MLP neurons of a small language model. Each row is named by its layer, matrix (down: output weights) and neuron, and shows model dimensions 576-671. Each number is 128 + 32 x the weight over its row's rms, rounded and kept within 0 to 255. Numbers have three digits each. A neuron's up and down rows have the sign that makes its largest values positive.
A block is one neuron, or neurons of one layer that tend to fire together. After each block is what it responds to, as a language model described it from the Wikipedia text at the highest values.

L4.down1799:133131208177145186182177140142168136114129134097102191142161105143151054105155139124191121131116092130100117145107103164174095163086158118108109152129093091112142141077041092106126174131131177172140131075159119109165106115100064068129124171161116169103142082177086159173159046126104117111
Responds to: Second word piece right after a lone initial letter, mostly in foreign names (T-amb-et, B-agn-o, Ratan T-ata), sometimes words after "a"/"the".

L4.down376:130118092098080085131144109153149096044197134163095096156169123119139098136132134191156144154097129148117104128150108131119077174114162170101161083195154153172114108121097115144131120148136089167104124103177113144120138150140154131157083096128194165142158091158146094126112151154096154156
Responds to: Sentence- or field-final periods and closing ")." in list, table and catalogue entries, plus decimal points and month names inside dates, e.g. "1986.05.16", "56.77", "31 May 2002".

L3.down272:113168147136147135147162125078137087133121180121129131114109083090125126166127159184152122097102119160137121161094143176106131159159046086158138127155161154126112086165130161129129090105095150168086119132197066087081105148088114152068156103169114195176131137137092083122141097125071101150
L3.down277:137161113150140144139148171073182161118154170125140084129100139170098090178077173136168160102147120135176108154128110185123081076110114047121160101113140168152135132106102155114116153129148114160176099114154080102125136140051124114133086168163094168114133132082130134095122131163199078136
L3.down294:127125130141125085103119146162122062094147166066191108103159140064118137119120155189178086169149089171142084131084180100160139166127131061119087132145103184123101143131112133120126130143168106121129090128101119074098149158101092133171121145108137090104149163082110136124109176140118082111
L3.down382:135175138123119137138131062041057100192081146089112134144164147141141139159113128124079110156168113136185129151149139076179084112057101134128083145064105133144168124085131146115106082153095077124070118097125108068076091143110160141172178104107141104119141121122132098120119120120138061122
L3.down675:116089116142138128116096109135135105127114098147097139087172096098128151136152137160156125107105077141105138078156144075174122152155196166136129060131122132136141150118031159076168125130154122138163136118124088103086092061125114145148111100133162104157112115193068114119151125160141149150
L3.down689:121158121120126098165167137176131117131112140138070097100144135070022167097101176117154143143141108088109163079087114103100166153158117176125109158157149164141149185116102033214126139134181140122107135105128124146127111045110124177155118104161123165130153122077110079095169140152137147130
L3.down962:087122111166155103163136069108119152177147157150067120134137147116115145133107174094146165151089142110189147106115117096104084115118110132161139135157183159136140148137137215158126090150104114117110097118122151125096151135075088049079110129090128154133100104115132182131116134117127175141
L3.down964:129144176129144204109108154130173171119173064164148142112147131135067114175085151132092138108137126115124105056168139108093125120107149115149104170171094113115116121182126127078065124165119111132077160189129133069149137093091141135160107139142139107158109142138167130121147124137168099095
L3.down1057:110078163169173076096090141079116147110084075113115071120154139146144134144079098137081088087123140100143130125088126149131127096131183102153135125130113101150162119074153104129131169087106112115163139089121089131158090156081115132130109145205108203115222049103158146161098140140098111075
L3.down1073:116159080080121176139170118138162154092151164120149095152121126133166138149164093143107128096123123162167161115127135129133137108155124131144175119160121142113119179164115153102064119119132117154074155170092093157143115100085121071173140120145126127150141172073199075139183139151110150083
L3.down1113:113122102171069113104128125182114080177126136136107108115102137097097071114146085157161096105159138160141176120123156092159129111083153102101148136104151151121092138133106184135189153149136140124159166122158191079156138169110121134201152119123115084174136113157153182066148074125119096092
L3.down1306:141075138168173186109105130149167163149079138132113062197122114156144103125166106106101121127123089178117089111123104114155134131137145113090131146128088123173084157161149134184138090155106158123149219151162090134118094165081112153166150086131109118161107126100151124116100156171118155127
L3.down1429:132116154148128105134115072136154195161189083181114115145086156166135142136107112168104182074157153153150173180102131069140082135117076091167088143124152124090153116105119105103182076092134122141129143109076148077147167131137179122119169139155060136068067119142136147139090084138154029150
L3.down1835:131170144152147109084086125115162130133167135108142102110124147105123164069128119159137193140134139111175111105177107121127113103162100104136122107110143160130087075064150118101119094121094156161064158129066129114073155112072123079150104092102152158150148144148149167098175180036165121127
L3.down1849:167120178116129167075092106102138110115148140085130163240109139094147191108136158154117165126134112108090184133107110148089130109117129167101141180227147174168137178105128114151093110172120094128144104095124089152129135123124068112187111161108076090109118166133110141123130140078113100138
L3.down2025:046162111136158097110130116088106145141171139115056139115096159159100146093109213154190100146111136149104090137102135123119121077165154177148131130179111168180182149148170120175027142126136132185162118062062114121093065167106128120111160177165168143103127083203173196118136155128133156136
Responds to: Word-piece tokens just after a short first fragment, often after W, b, B or D, as in bandw-id-th, b-of-edales and W-ond-ers.

L3.down96:123183129152132157138135135138128140121072115118169114127094073107127115158073112123158141089119115133085108074132165166085125114074159176142162138181066092142099150085173105107125136131196121100131153118166140150114131152153160084127120125088157085132153107074078131106137159138096130072
L3.down258:041112108130199162089154142147168195078136087213129160171166132136174221130112083129156088100163118129111145135076061141171102122158111100108105161116154154099118123105105146073090115169072142114136086077199172138075089107066155169152083121098164119121084136136091131119103153140115141163
L3.down350:120138157131134080101097050130133199119109089115196099164180089143133114165162096154148097121151115149142143136152093111145178127120186110095152072093131137098173148170141124145165139107162198118117147155135129139123141103120127134069121152115140099138197143135153113098140078110149140124
L3.down402:085144127165138098081129132068095116124112123151144185113124098101115123099120128152160138091110166159084176090181167075150140151133153153102131144165152144102110122145129132131125201109141139193183142147110123117155110077111149105124137121164121133139087119111163139142114104124109122105
L3.down424:110133152125082127101110085088127186093117102088088152144131106127096111127150122076152075157096089141125195122126090124167159102085142061108154135140145132137151114141099127158126133091080092082124083117100162131094125108078150112098138125135091093089134160091163155090062114139134121116
L3.down524:122200175083118059187106170122108135138119116129172162157108099103124229135125110180097141132110103148174161132113185136113149132109142062130123108108139129122145106099184102106112096155114097091125146102173128135078140123090188143110125128093211164153117103110137123112141139125129132145
L3.down606:149048131126161148129250076151144119186095147122114209146148131088057164093160206115014109110145092127094136095124125145149160158143118180134077134128132168105147140069086119137116138136187106118084095130096094178135103146120175117163142063090156074113160062143110103136151105125142107151
L3.down1060:139148111164160128097107116142103110101151153145080094195155105139105068147108151091116195139150107171122173103156103145157068158103121093108169066114103155174109088103071122080133097118110099104062125152091171150104139151109204121105136177162177130104099092133151163137113144064134146174
L3.down1063:082112121153128126067180108131065091142068087131141159140155145123090088135154180098096134113115150140060116151078156136134085099133185122144120126114148068130150068148140136117108144171136182125085149097119198087088094155075143105139085107114144127131118132149126165100138115115167139125
L3.down1430:178132091133110138060081120135112164148131113158140179132113172101124130146168153148072148145061170109179144175130088156130144145078061079148110147147175152090145118123131139147152138117162097090182066113136110109117136125149081179128081063087116116140097090086149113125076083053118177101
L3.down1442:148078107108082149114100133171070097163084132143124108134152114108146098150082158109119114156125120084145156149149104140094116137075169124172141103142145158127115076165072047155122198139122163095153104160090107157125171145117071112149162150174197189064089133097132131141149120141163174108
L3.down1653:126138135135135147138035192082196113132126096102161097156110087131101155167079149078103116124105181141095179129174155039136125140094162153185065164160128112116087115168151120131144168085131095171128116082073111068091088136106069068129140120134074174119111118100088120125169188120186144171
L3.down1819:083127178118145096119178128101132148148141131139100093095090168161148148100146094167105183101114124144131161131107149133156146137154161125124075094106129084096166089134161155103142142094099174144112114160154105178169154098093098063138107122093141096182121102143187124159133179092123072120
L3.down1863:117159123110131090161082168129142117154105105075081142092099081145106141122083107121128098183166110158110143120099157113087127075140136123125089154100145131105135142138153091125111103132139142149104190134114118082152120154083135129139128081181174129100096144116148149154140177181111114166
L3.down1928:090100117154131133098102092137159227132156096124136105123148160131115131061126122157196177077114143170096113136119133087116148177139119102103156134169207147155123167161117202162115138170091108086119123164152139159168188147132159119112081166119163127144094108112159129162145104144185104168
L3.down2016:132101135144178128139071091102102107135059128096158134120132130173122119111172101146185066106162140126203190166102124132103155112088174189127107161125124092179137104135140146172073117112157142101138120133134109132099183135123148147082164129169058124138087102110141118122041133126165128111
Responds to: Periods that don't end a sentence: after name initials (J. J., John D.), in U.S., and inside dotted dates and numbers (1999.05.26, 57:04.7).

L2.down485:129146165145133115121087143138185149108101126087164124123136167177153120116086161132043085135094077181170116164121156148058174107172140110143113163134112106125053129144122077131072090186146088123095163184172116070197098114125052137153105121116184133128075073095165134160112121087112120140
L2.down775:123108146133117130109153102111086118142160129131121126121111183105077151160188138196085158084134160155136141130137150112130142133148054134126084117081127151148149074125062088081193094098194151053114113093097101121071099173177134122132125172145100150107129089140110126105126121146143145131
L2.down1031:128103153144167150185151132102188157080125126138128123164141094102123154168131178143109127174103160138126102159190139087099139169124122122087122135167104172123122139186125098067086108118172107129092153165136110116125136141119118132136117150068168123061153129102158177122066183168168106111
L2.down1381:166144131148128080014176145143133136135159109147094060143141153128155117093090162138187131095130113106118125138110108112157169128119148141146108161111107126080108159108111135109130127124113183135111149099179164062177101131141174128177147146132118126128149077152132079135104101090180137129
Responds to: The word piece right after an opening capital or single letter, mostly after B or M, in names and words, e.g. B-res-cia, B-ak-r, B-rad-field, K-ak-dwip.

L2.down363:096132139121145153155184121087175076088117106142164073173086129133180144145168147104115122110174186114104112117160133142149154107123075142106077190148103097125172102194136097112122179167130111102129109152144192131074138130110190148138091107130094182140094100104144108089148100101133132162
L2.down966:115185121135088086199196052182101198092215169095167096155109174108089159194071170069093103098116088197181173128092141171105160195154178170126141141129120131180124123137145140140109124178166188179145105141106172150101152145175186116126174152101133114161133070115143148103115167150082099054
L2.down1224:158109114087154154129153076093203049149137148157155115188145114104102117140100148121113160103195153116105104153156122147058121149144093155097067161151182110143121072091108151067102111104136167134115122128150135097099101153107079195124131088144150179117066157122134162152167134140124061100
L2.down1388:100134169110119157048126116153108104110161130119182199152146116140140116178119098163137132172150114158105083184114098131192110133131125161124103144159096171148111128119159135064060128124157189145116112107156111162129187136161130157166144109126093082108140141133126144119137161177165094082
Responds to: Tokens right after a period inside dotted strings like dates (1986.05.16), web domains (.it, .cpsb), abbreviations and initials, more weakly sentence-initial words and table cells.